MLP neurons of a small language model. Each row is named by its layer, matrix (up: input weights) and neuron, and shows model dimensions 96-159. Each number is 50 + 10 x the weight over its row's rms, rounded and kept within 0 to 99.
After each neuron's rows, "fires on" lists the tokens most often at its 100 highest values on Wikipedia text that the model never trained on.

L3.up174:55 72 53 50 50 57 33 20 56 46 42 64 50 40 30 46 41 39 61 67 42 39 61 45 62 39 49 50 64 57 71 67 48 45 48 61 61 30 46 51 39 45 49 56 57 30 69 73 42 42 26 57 40 54 42 58 45 50 55 44 49 61 32 48
fires on: "V", " V", "I", " II", "v", "om"

L8.up1721:33 58 44 70 40 41 62 45 40 45 56 60 53 36 43 56 47 66 45 51 43 38 42 52 51 45 47 42 57 66 50 48 35 37 49 49 53 50 37 68 48 51 66 45 24 49 56 57 45 37 37 53 36 58 71 50 44 59 55 56 39 54 46 37
fires on: " s", " S", " as", " Se"

L5.up1390:49 61 47 58 65 56 49 35 41 56 34 57 31 40 54 49 38 52 47 46 45 74 46 51 49 59 64 60 58 45 24 59 63 52 60 39 45 53 56 57 58 58 28 17 53 69 34 61 50 46 57 40 48 37 33 55 57 42 57 34 45 52 39 52
fires on: "s", " |", "z"

L3.up537:59 52 41 45 68 62 40 62 58 51 71 53 40 49 56 58 44 53 70 51 50 53 52 71 41 74 45 52 22 54 62 39 42 45 70 53 60 58 44 57 39 32 63 27 41 48 38 45 47 44 49 50 57 39 54 54 60 43 57 36 42 50 38 60
fires on: "r", "m", "sc", " am"

L3.up1824:47 54 47 42 44 48 36 41 49 46 58 25 64 39 45 54 45 43 42 46 49 53 58 57 35 44 66 43 42 37 55 76 47 49 58 45 54 51 59 54 54 60 46 43 53 36 46 29 56 49 30 64 52 55 68 63 67 44 37 49 41 56 54 53
fires on: "ent", "in", "ict", "ital", "ient"

L5.up1790:52 62 50 48 32 66 52 58 56 48 39 38 50 54 48 71 49 32 37 57 46 43 50 55 64 58 43 64 40 37 53 68 44 52 56 64 42 51 62 63 55 47 63 58 58 59 42 42 58 41 45 38 39 47 50 50 43 33 58 51 41 54 71 46
fires on: "t", "b", "ly", "iv", "let", "it"

L3.up1423:59 41 68 64 36 51 53 52 54 47 47 59 46 37 46 51 65 29 46 42 52 42 43 63 52 49 63 52 45 48 29 53 42 52 54 50 63 48 52 40 49 58 38 50 56 71 50 26 69 34 38 55 62 61 49 45 48 54 47 38 35 40 54 51
fires on: "ing", " to", " with", "rough"

L5.up1434:44 44 52 35 46 40 38 53 34 43 41 50 55 41 51 52 38 49 65 43 48 65 50 40 69 48 50 61 57 43 67 61 56 35 41 49 53 54 51 51 49 55 48 52 48 44 67 68 64 54 60 36 57 38 42 44 34 42 28 41 49 27 68 48
fires on: "at", "t", "por", "ib", "av", "z"

L3.up560:52 41 64 57 64 47 29 50 40 64 53 46 40 52 50 43 34 51 43 38 46 60 62 38 70 52 58 59 50 48 53 54 60 41 57 45 41 54 36 32 48 45 45 50 55 56 46 45 38 33 45 36 35 68 53 36 56 64 58 50 72 55 47 57
fires on: "ar", " cons", " en", "'s", " Char", "ourt"

L3.up331:62 47 47 43 53 56 47 53 56 28 71 59 35 59 53 44 44 30 57 61 45 37 43 57 51 68 52 61 63 40 52 43 38 42 33 64 49 66 48 50 43 65 42 57 24 38 43 45 45 42 50 48 42 60 45 45 66 63 62 49 55 49 50 58
fires on: "ent", "″N", "an", "iet", " that", "at"

L5.up1047:58 46 40 47 51 52 52 41 62 54 33 43 41 58 58 38 50 35 54 50 53 75 31 46 46 73 55 63 72 58 48 56 50 57 55 49 45 42 56 48 64 43 50 42 40 55 28 34 48 52 58 55 68 44 46 33 54 75 51 56 46 45 39 50
fires on: " |", "al", "s", "ic", "ame", " and"

L8.up1154:62 49 23 42 50 59 50 18 58 42 55 48 26 57 54 60 61 65 46 38 53 54 46 32 49 53 47 39 52 52 32 62 45 50 42 79 53 47 50 38 45 37 36 36 54 49 59 46 42 62 75 54 41 51 51 43 45 43 57 40 44 39 42 39
fires on: "ing", "er", "t", "en", "ter", "ation"

L3.up575:45 51 58 39 42 65 60 46 40 52 48 31 50 28 27 61 44 35 57 70 68 47 51 51 48 43 43 46 43 51 38 54 34 61 57 41 59 57 50 33 56 61 41 60 60 40 64 53 35 48 49 51 58 61 49 52 56 39 50 42 47 46 42 47
fires on: "ing", "ated", "ate", " such", "ained", " of"

L5.up1155:41 44 57 46 55 36 44 61 53 34 44 53 48 46 64 57 43 42 52 46 46 33 51 60 44 43 51 58 49 55 66 43 41 47 39 56 56 43 36 45 47 63 71 25 48 38 64 45 59 46 37 41 75 62 49 48 67 47 65 59 47 33 40 42
fires on: "in", " r", " al", "l"

L5.up1076:51 40 53 40 61 43 35 53 51 53 46 46 49 46 62 47 42 54 67 63 54 36 64 62 39 60 52 68 51 55 44 62 65 54 58 41 62 44 42 44 44 44 53 48 57 50 50 66 59 39 55 56 41 57 44 42 36 56 59 39 56 37 48 50
fires on: " f", "ra", "ar", " res", " ref"

L8.up1286:45 48 52 56 73 43 35 57 55 44 41 58 45 42 43 49 68 38 39 50 53 41 36 57 46 54 32 49 56 51 45 66 46 55 58 56 63 50 34 43 46 51 50 53 59 68 29 65 60 59 59 41 41 66 62 36 54 41 58 43 48 48 23 53
fires on: " "

L8.up1711:42 50 72 53 42 44 33 47 50 56 53 51 57 48 43 67 51 65 55 49 60 40 69 67 50 59 41 33 31 45 61 56 51 55 54 55 65 41 56 69 39 41 51 33 57 59 28 46 59 62 47 44 50 38 32 48 50 66 46 40 69 63 62 55
fires on: " |", " Le", "a", "ra", "|", "le"

L8.up601:47 37 55 49 36 49 40 58 50 60 59 37 66 44 30 46 37 70 53 52 44 43 34 52 59 50 45 62 51 42 47 63 33 42 41 51 47 50 39 59 45 35 55 52 42 43 39 46 69 62 62 52 57 43 46 51 43 45 47 50 51 48 56 42
fires on: "er", " F", " St", "on", "p", " Sch"

L5.up280:48 46 38 62 39 39 47 60 63 54 51 51 48 60 46 68 46 61 50 38 42 48 48 64 50 45 55 57 51 55 55 63 55 45 46 42 57 57 61 34 39 40 58 47 55 34 53 49 68 50 51 37 75 55 45 34 46 49 60 47 69 42 55 42
fires on: " all", " Al", "l", " al", "al", " top"

L3.up667:72 42 52 51 56 38 54 54 47 50 49 41 61 42 49 41 44 56 54 61 47 32 47 45 64 43 53 53 25 37 61 67 54 49 46 53 49 52 55 41 42 37 46 35 44 59 35 45 48 59 55 49 59 37 44 51 45 57 40 58 62 31 56 46
fires on: "ass", "il", "ail", "oll", "res", "all"

L3.up1555:49 52 50 32 37 17 42 47 64 57 47 60 55 55 42 55 57 66 36 55 49 52 55 48 61 43 46 44 64 46 62 66 64 33 54 35 49 56 53 54 57 54 49 48 23 56 41 43 58 53 47 45 43 51 56 37 56 57 63 42 50 49 32 42
fires on: "e", "ot", " de", " no", "id", "on"

L8.up66:44 58 52 56 22 39 39 53 48 71 53 54 45 49 34 50 42 62 49 31 50 45 52 46 50 56 46 60 58 36 61 44 50 49 43 52 35 59 43 57 50 62 49 66 45 58 60 52 62 70 49 63 45 55 57 65 55 58 66 59 55 43 57 54
fires on: "er", "l", "is", " act", " War", "on"

L5.up907:32 47 44 45 37 53 50 62 44 56 49 29 34 73 50 64 50 32 53 59 47 72 61 48 52 55 66 67 46 40 28 46 55 71 41 57 45 52 41 36 54 55 53 61 59 50 53 45 48 54 45 56 60 39 55 47 47 54 57 59 54 37 40 40
fires on: "g", "al", " bas", "ens", "ass", " Val"

L8.up1643:27 62 53 39 53 53 68 55 62 46 59 50 56 68 57 58 41 62 56 52 52 37 45 57 47 51 55 47 44 33 60 57 45 43 42 49 64 45 49 63 50 47 52 39 25 65 50 53 59 54 63 41 49 46 48 42 51 45 62 50 40 33 51 43
fires on: " 200", " of", " 201", "im", "ar"

L3.up565:45 48 62 51 55 42 54 54 58 58 42 54 33 39 44 51 51 24 44 49 48 54 59 52 61 51 54 57 35 41 43 53 40 54 63 47 52 52 56 55 54 43 35 45 42 63 46 46 62 47 41 63 58 57 57 55 54 46 47 38 59 61 50 38
fires on: "ad", "a", "ris", "wn"

L3.up1288:46 55 53 55 30 46 67 29 55 58 61 51 52 42 58 38 57 55 58 56 38 55 40 30 34 49 44 65 65 46 35 57 56 48 36 51 49 32 41 63 63 34 44 50 50 36 67 61 44 50 36 60 58 60 57 41 66 40 50 39 49 62 39 56
fires on: "ome", "x", "ut", "at", "ron", "et"

L8.up379:49 49 47 45 42 40 46 36 50 43 43 44 55 52 45 49 50 63 37 48 67 43 50 60 62 49 47 43 43 46 45 47 62 56 50 48 64 57 60 62 51 39 38 34 51 71 31 43 49 38 45 68 43 29 50 45 42 48 73 47 59 51 53 47
fires on: "-", ":", " m", "|", "ic", " |"

L8.up388:72 44 58 52 45 44 46 43 69 45 45 42 37 49 42 77 48 52 40 53 57 45 41 58 67 60 55 55 51 55 47 52 68 55 52 35 47 42 51 40 49 68 55 58 37 58 42 41 46 55 55 63 56 58 39 65 59 51 45 52 32 51 34 59
fires on: "in", "e", "ing", "et", "ine", "id"

L8.up1550:62 54 47 47 68 48 49 45 56 46 44 66 53 53 53 49 56 50 54 48 43 65 43 54 50 48 56 33 63 46 43 54 49 49 43 46 47 49 39 54 49 56 49 61 48 38 44 48 56 54 36 60 54 33 52 59 71 52 38 73 47 53 49 54
fires on: " F", " (", "-", "in", "er", "F"

L5.up1450:48 60 43 50 57 43 41 49 50 50 58 33 41 67 44 44 50 38 46 54 42 39 38 62 50 32 47 50 52 52 48 53 38 41 42 40 62 60 50 65 47 48 46 43 55 51 55 49 86 38 61 54 45 43 48 52 44 56 57 55 55 36 44 38
fires on: " the", " a", "ut", "b", " re", "l"

L3.up714:50 63 39 51 43 38 64 57 42 55 53 31 41 43 32 65 59 29 48 43 52 46 70 64 52 56 35 52 46 39 43 50 58 46 54 50 53 61 60 47 51 67 52 49 54 45 68 64 43 35 59 76 63 68 64 56 55 48 55 45 70 66 53 37
fires on: " of", "ish", "ese", "ian", " state", "ate"

L8.up940:44 45 65 38 45 47 52 46 45 55 71 58 45 47 67 42 42 58 38 53 58 74 39 52 49 67 61 70 40 44 49 52 39 65 33 44 58 54 44 48 53 54 53 49 54 52 27 48 41 42 58 38 48 58 45 48 62 41 51 68 51 32 48 40
fires on: " f", " l", " F", "ot", "is", "ent"

L3.up770:54 49 43 58 61 50 38 61 40 55 57 51 36 49 40 60 55 41 49 46 56 51 47 49 43 46 53 38 55 61 51 60 65 54 49 37 55 50 37 45 38 50 45 60 67 38 40 52 45 47 54 51 49 57 54 58 47 56 38 46 61 54 43 64
fires on: "en", "ure", "end", " and", "ell", "u"

L3.up1759:56 37 35 62 47 53 29 48 50 31 57 43 38 48 50 32 49 45 49 47 45 64 74 48 51 71 29 53 35 66 46 53 57 38 51 46 37 32 62 48 68 53 41 51 47 49 52 44 55 42 64 37 55 53 51 59 56 51 54 40 56 50 37 48
fires on: ":", "o.", "3,", "s.", "2,", ","

L3.up1458:55 62 36 49 76 23 57 51 64 54 28 58 52 44 51 52 45 60 35 55 59 31 42 44 40 44 59 57 68 63 50 50 48 55 49 56 47 42 44 38 40 57 44 58 49 59 39 63 64 46 56 53 41 32 52 40 44 61 59 41 55 63 51 40
fires on: "e", "er", "en", "pe", "re", "ter"

L3.up1540:54 62 51 46 53 65 49 49 43 41 74 66 45 42 40 55 57 72 36 49 54 39 54 56 34 49 64 54 65 39 53 50 60 45 60 43 48 49 41 33 53 38 62 65 48 63 52 67 51 45 38 83 42 68 45 70 33 56 44 50 72 34 50 48
fires on: "ri", "ra", "M", "am", " mod", " M"

L8.up672:61 58 47 57 46 66 44 54 36 53 62 47 36 60 40 64 59 46 47 55 43 73 39 79 50 56 42 49 45 66 36 60 66 52 40 50 60 37 36 47 40 46 55 41 51 70 49 40 58 59 39 58 37 46 37 56 48 48 19 69 46 57 52 52
fires on: "le", " re", "re", "ere", "ra", "u"

L3.up757:53 55 77 54 45 30 61 24 65 34 47 64 52 43 52 42 48 33 61 48 55 62 43 36 60 75 50 57 36 68 53 51 50 51 59 53 57 47 44 53 58 48 63 61 42 61 56 56 40 59 53 47 49 64 59 39 37 53 52 43 49 53 62 41
fires on: "w", "osp", " prov", "V", "iv", "v"

L8.up707:55 43 51 66 27 54 62 52 42 29 42 37 47 56 41 34 41 53 35 65 67 30 39 44 42 57 68 49 36 57 31 57 49 32 67 41 43 49 42 62 48 47 40 30 45 57 58 63 45 47 52 60 44 52 60 48 43 24 52 70 39 54 67 36
fires on: " p", " P", " act", "end", " st", " expl"

L5.up286:58 45 68 36 45 59 56 58 48 33 36 54 39 46 60 52 58 54 50 46 39 49 42 62 49 52 58 35 54 44 31 48 52 32 44 37 56 47 30 61 52 52 31 39 42 52 32 57 64 56 29 55 39 59 34 52 46 33 25 47 59 47 43 50
fires on: "w", "f", "wo", "t", "u", "re"

L5.up508:59 52 35 50 63 66 51 42 62 64 46 54 53 60 41 52 60 51 46 65 59 72 49 47 75 44 37 52 54 56 59 45 46 38 54 49 30 47 39 43 56 49 50 46 50 28 57 66 54 43 41 55 54 45 44 39 57 54 47 57 54 70 31 48
fires on: " V", "et", "'", "V", " X", " Sup"

L5.up3:52 59 51 38 56 49 55 37 71 47 47 47 39 44 55 53 51 58 31 56 50 44 52 62 63 62 47 35 63 50 36 65 39 56 42 45 54 52 51 50 58 49 44 49 54 56 59 39 63 60 43 57 42 49 58 63 32 35 61 61 38 59 49 35
fires on: ".", " +", " of", "ision", "ree", ")"

L5.up288:43 29 53 50 47 52 51 47 59 46 56 50 23 39 51 60 34 53 40 65 66 57 56 52 45 52 42 67 43 41 67 49 56 56 58 59 54 60 50 38 60 66 35 54 60 54 30 50 44 43 43 31 69 50 54 44 54 42 87 39 37 47 52 40
fires on: "p", "t", "x", "chn", "n", "b"

L3.up13:52 52 57 47 47 37 47 53 53 43 49 51 45 41 51 69 48 48 36 45 43 67 48 36 51 66 44 61 66 56 45 43 41 51 57 45 42 43 60 47 66 71 45 39 49 34 45 43 41 51 58 37 49 47 41 62 45 54 62 46 39 20 33 39
fires on: "ol", "ed", "ent", " released"

L8.up1195:39 37 52 52 41 55 51 58 54 63 50 67 48 49 51 42 46 57 37 60 42 52 31 48 35 51 63 41 61 68 36 53 67 33 47 52 67 59 61 50 51 49 51 57 52 63 55 37 55 45 55 54 46 47 42 62 50 43 69 46 47 56 58 35
fires on: " of", " m", "y", "en"

L5.up1612:49 67 52 55 46 50 49 53 49 52 57 55 32 37 53 53 61 43 52 46 59 36 47 46 31 54 50 54 37 50 37 58 47 66 66 52 28 49 52 33 47 54 58 42 51 55 24 41 49 57 31 65 45 71 53 60 47 62 54 43 57 37 55 37
fires on: " f", " H", " F", "ff", "f", "iss"

L8.up191:45 51 60 48 33 56 51 40 45 50 42 43 36 51 46 37 74 42 59 67 43 51 58 59 52 56 64 54 35 48 50 54 46 65 57 34 47 71 50 52 49 59 44 64 51 40 27 57 43 43 43 49 60 79 43 63 56 69 56 43 55 38 48 54
fires on: " f", " h", "w", "H", "f", "h"

L8.up1283:43 60 30 33 51 43 39 64 59 54 57 43 46 55 27 58 50 53 57 41 65 23 42 72 36 63 43 62 35 42 51 41 13 45 66 44 45 37 60 44 61 40 39 52 47 51 39 58 41 48 61 47 54 33 57 53 52 59 55 59 43 46 57 69
fires on: " t", " C", " first", " sc", " int", " 17"

L5.up144:59 67 64 50 56 58 46 31 61 34 51 53 54 37 51 42 53 49 61 53 52 46 60 64 47 44 60 61 35 68 53 39 42 50 57 45 66 25 47 61 50 44 56 49 48 42 43 36 26 47 38 66 49 54 52 56 43 45 45 49 40 43 55 35
fires on: " that", " as", " \"", " he", " the"

L8.up898:46 47 55 63 40 46 37 44 57 43 61 33 50 38 45 57 42 61 47 38 41 59 46 54 47 63 48 49 23 49 59 46 45 43 48 34 52 43 47 56 54 24 40 43 45 40 57 39 45 55 66 65 43 50 53 62 52 35 40 59 63 53 37 60
fires on: ",", "e,"

L5.up1519:47 60 33 51 46 35 39 57 68 42 55 42 53 40 43 48 51 42 52 70 46 54 56 41 43 45 42 71 49 60 37 54 48 28 44 35 52 45 57 52 32 41 68 56 36 47 46 59 51 42 62 62 62 47 47 48 72 64 52 43 48 50 38 26
fires on: "t", "ut", "es", "anc", "en", "ol"

L3.up788:62 38 53 65 52 45 56 55 55 49 69 56 51 43 48 56 51 56 57 43 61 52 48 38 50 52 36 73 56 37 39 42 38 52 46 48 44 43 35 45 44 52 50 57 62 46 49 49 53 45 43 43 39 43 63 61 59 45 47 45 54 44 58 50
fires on: " C", " c", " Ac"

L8.up1738:39 43 61 55 30 46 58 48 56 50 44 55 35 55 51 52 49 43 49 57 48 51 56 56 53 57 54 35 47 54 43 51 62 59 46 49 40 48 45 38 58 70 55 77 43 59 53 43 52 33 46 35 64 49 53 43 29 45 71 42 39 41 59 51
fires on: " n", "w", " al", "p", "n", "N"

L8.up1084:59 43 42 47 57 46 50 53 48 49 49 46 31 56 72 64 59 49 60 64 63 38 44 55 52 48 51 55 49 37 48 46 69 58 56 46 64 64 37 32 25 46 69 43 30 54 45 20 39 24 42 50 77 39 39 49 34 55 44 42 46 54 44 64
fires on: "m", " ac", "em"

L5.up407:39 50 47 41 35 50 68 42 55 30 43 67 63 65 45 61 56 48 41 48 61 41 45 45 45 64 59 52 40 46 45 68 47 47 49 42 50 31 55 58 62 54 55 54 57 38 34 57 51 44 48 44 49 47 43 56 43 43 44 60 54 55 49 63
fires on: " sc", "c", "ig", "in", "sc", "ine"

L5.up1546:60 40 59 49 53 50 46 49 51 42 46 39 55 52 46 45 69 44 37 54 57 41 49 52 52 51 44 44 53 49 30 58 41 37 54 64 59 45 47 40 68 37 61 28 45 43 46 41 33 46 54 36 72 37 49 50 53 48 38 34 35 49 65 50
fires on: "b", "ic", "p", "ib", "ec", "et"

L8.up964:51 55 44 63 33 68 27 43 51 59 56 47 49 50 53 44 57 47 62 58 41 48 57 53 54 69 60 51 37 50 39 58 46 59 44 48 44 39 37 47 68 52 48 52 52 44 46 48 42 49 49 44 47 54 36 48 25 59 44 64 53 19 46 51
fires on: " |", "-", " P", " R", " F"

L3.up26:46 47 65 44 50 63 41 53 44 59 47 43 36 43 57 58 45 52 49 37 21 44 43 58 50 64 66 58 50 58 58 44 56 49 53 52 39 39 49 53 65 48 52 61 44 48 70 62 46 54 55 79 41 48 36 57 58 49 53 49 46 36 55 32
fires on: "ar", " Par", " par", " Sal", " Pal", " Har"

L5.up1081:66 69 48 48 60 53 52 40 52 63 42 38 49 60 42 61 45 54 52 38 59 68 53 63 50 59 54 31 62 41 33 70 36 54 39 55 46 51 41 61 57 54 43 41 61 48 61 66 54 48 59 74 51 34 37 46 56 49 46 66 45 48 61 51
fires on: "th", "st", "or", "rd", "nd", "ery"

L3.up1795:38 63 69 39 46 47 54 63 65 52 63 40 51 37 43 25 53 51 54 64 31 35 53 53 68 38 57 45 54 37 51 54 55 37 72 40 54 50 53 59 61 42 49 52 42 53 60 53 55 43 41 37 51 53 56 47 46 48 59 58 46 44 38 38
fires on: " of", "ip", " pro", "p", "im", "erson"

L3.up845:51 34 36 39 47 24 62 42 61 34 33 56 59 38 48 29 44 45 42 59 61 51 36 59 50 48 46 45 26 65 48 55 42 42 62 49 49 42 43 70 47 38 54 55 41 40 39 60 59 29 45 68 56 37 73 64 61 65 54 37 53 41 34 22
fires on: "en", "ion", "ill", "t", "qu", "et"

L8.up1003:49 52 54 55 31 37 43 43 58 34 67 48 61 54 56 50 52 45 53 55 43 48 55 54 43 77 59 48 45 46 76 75 37 67 51 35 63 58 34 59 38 52 65 38 46 47 39 38 45 29 39 38 60 39 51 62 64 59 46 51 44 50 39 44
fires on: " Mar", "ent", "or", "le", "el", "in"

L3.up363:56 57 58 51 49 31 64 41 49 67 61 51 59 36 45 58 57 52 64 37 72 58 40 66 59 57 46 42 46 45 64 58 48 44 39 60 51 71 38 51 59 47 57 52 69 40 50 48 44 44 51 59 54 40 37 40 48 45 54 37 39 57 50 31
fires on: " while", "',", "res", "er", "ol", "um"

L5.up1357:47 42 53 26 63 45 48 59 46 51 62 42 43 58 50 56 64 47 52 65 50 48 31 45 66 51 56 63 37 54 38 57 54 59 53 50 54 66 45 33 47 61 54 42 55 47 27 59 42 38 62 61 37 61 37 42 55 52 62 50 59 44 65 55
fires on: "ant", "al", "ar", "ol", "ir", "ra"

L8.up1183:52 62 52 45 59 48 55 58 58 58 47 67 46 55 56 56 47 49 41 56 37 50 59 65 51 48 48 53 58 58 50 36 48 31 39 39 42 43 50 20 59 59 58 54 41 45 53 41 48 47 38 62 53 53 51 33 40 39 49 54 50 60 42 46
fires on: " (", " de", "ad", " b", "ur"

L8.up1619:58 45 38 53 67 37 31 50 62 59 62 54 56 57 46 59 36 61 47 48 44 64 43 65 60 43 59 58 49 64 66 69 61 46 50 28 44 55 58 23 49 57 58 49 40 48 56 38 47 37 52 64 48 77 54 59 64 47 44 45 45 51 57 54
fires on: " L", "in", "is"

L8.up1263:51 47 39 42 51 41 58 58 51 44 44 55 72 44 45 59 63 43 42 57 50 44 57 43 38 58 39 39 74 53 42 59 63 53 34 47 53 42 63 56 38 50 58 38 50 30 57 55 43 72 56 48 54 53 61 44 52 50 61 64 67 65 42 45
fires on: "e", "en", " Re", " re"

L8.up687:60 49 60 48 40 50 73 29 52 33 61 75 52 46 48 59 49 48 52 50 52 54 60 57 43 53 47 66 39 43 31 50 52 31 45 42 47 38 45 33 52 60 52 52 48 54 45 66 64 47 43 53 42 53 55 52 61 41 78 46 37 48 65 52
fires on: " C", " c", "c"

L8.up1670:48 49 55 41 47 44 52 54 59 58 54 56 39 29 43 70 53 44 36 40 33 86 59 57 49 45 57 41 49 48 38 43 56 48 75 37 48 35 53 49 31 65 47 39 53 48 35 58 48 57 45 51 53 54 49 45 70 52 61 27 42 39 49 48
fires on: " up", "ay", "ent", "ing", "ed", " moved"

L5.up1678:45 42 50 33 57 34 30 42 66 46 52 37 37 76 52 62 36 40 65 46 36 49 44 46 38 62 55 57 61 40 53 49 50 63 58 58 43 61 59 50 54 44 35 35 60 50 27 29 32 54 67 61 61 40 49 58 47 42 49 45 44 52 51 74
fires on: "ic", "al", "olog", "p", "ol", "w"

L5.up1480:47 60 55 48 52 63 37 51 58 65 47 43 52 29 38 58 47 50 30 47 56 53 33 31 36 57 25 65 51 36 36 55 63 39 63 67 48 63 60 53 36 38 56 66 53 42 50 68 49 38 54 55 54 66 54 55 63 56 50 54 61 48 53 52
fires on: "at", "al", "ust", "ission", "ann", "as"

L3.up875:60 42 72 34 54 47 53 44 47 53 35 63 34 58 67 53 51 67 57 46 51 74 77 49 44 40 62 39 55 52 43 40 52 46 74 59 49 42 47 45 48 54 43 71 37 35 40 56 51 52 56 48 42 60 42 49 47 38 47 50 65 32 50 38
fires on: "-", " War", " Per", " Star", " Bar"

L3.up833:54 40 53 49 45 49 32 50 66 56 47 50 37 61 57 60 16 53 54 39 45 52 42 36 48 43 69 49 43 61 41 43 49 70 53 47 41 36 45 49 61 46 49 44 50 82 42 57 46 55 30 58 46 67 40 48 51 28 52 54 39 26 56 57
fires on: " of", "ing", "aking", "ell", "arn", "ant"

L3.up265:79 51 59 52 38 43 63 27 50 57 67 57 50 53 41 50 39 48 55 56 45 27 51 41 53 57 61 57 40 51 67 51 54 38 48 42 36 45 38 49 40 69 60 52 62 62 45 56 54 47 47 53 52 46 40 57 44 58 47 44 45 46 47 45
fires on: "p", " p", " P", "P", " (P"

L3.up1186:52 65 36 58 49 54 47 23 54 46 60 50 35 50 55 43 59 39 56 45 52 50 49 75 59 55 44 56 47 48 42 51 51 47 52 49 53 71 39 59 53 35 35 51 50 75 38 35 42 65 73 49 72 58 50 57 85 68 51 54 58 37 48 44
fires on: "ap", "op", " |", "s", "ur", "one"

L8.up1585:52 56 43 31 51 42 58 31 70 56 29 36 44 40 61 45 59 49 57 39 55 43 56 66 46 35 43 53 42 53 52 42 59 50 42 52 54 53 49 43 46 58 43 50 52 32 40 40 59 71 49 42 29 42 58 69 54 47 54 56 52 50 52 48
fires on: " to", "\n", " of"

L8.up1296:55 51 46 46 43 49 39 56 50 52 67 49 50 39 51 42 53 58 49 58 38 47 51 71 60 43 52 52 44 53 39 37 48 59 55 40 49 36 37 39 33 59 44 43 48 50 41 38 66 55 39 47 55 42 50 36 52 50 66 48 34 48 52 64
fires on: " with", "ing", "ind", "ong", " against"

L3.up1327:51 42 42 34 53 35 42 44 62 46 66 46 55 63 47 50 36 66 54 55 54 69 44 51 70 57 56 40 47 54 53 41 53 69 47 38 57 42 41 34 55 50 45 50 45 55 52 36 68 48 48 63 43 57 36 51 36 53 57 41 67 48 66 68
fires on: " l", "ant", " int", " str", " of", " ext"

L3.up85:56 55 56 48 43 49 41 40 44 41 32 38 71 40 50 37 50 55 60 62 53 38 46 41 61 54 61 49 55 63 57 70 45 64 42 51 51 55 53 40 46 57 54 55 46 54 44 56 40 65 37 57 53 38 58 54 64 68 29 54 53 49 52 60
fires on: "ur", "ro", "ul", "res", " place", "all"

L8.up996:40 50 36 58 38 46 54 26 45 56 44 50 45 43 50 43 43 43 47 53 75 36 45 58 46 56 60 69 47 37 59 41 58 55 21 31 46 64 29 48 54 55 63 39 60 62 48 39 56 31 37 47 48 43 49 55 49 51 62 42 48 45 34 54
fires on: " ", " l", "l", "p", "ai", "P"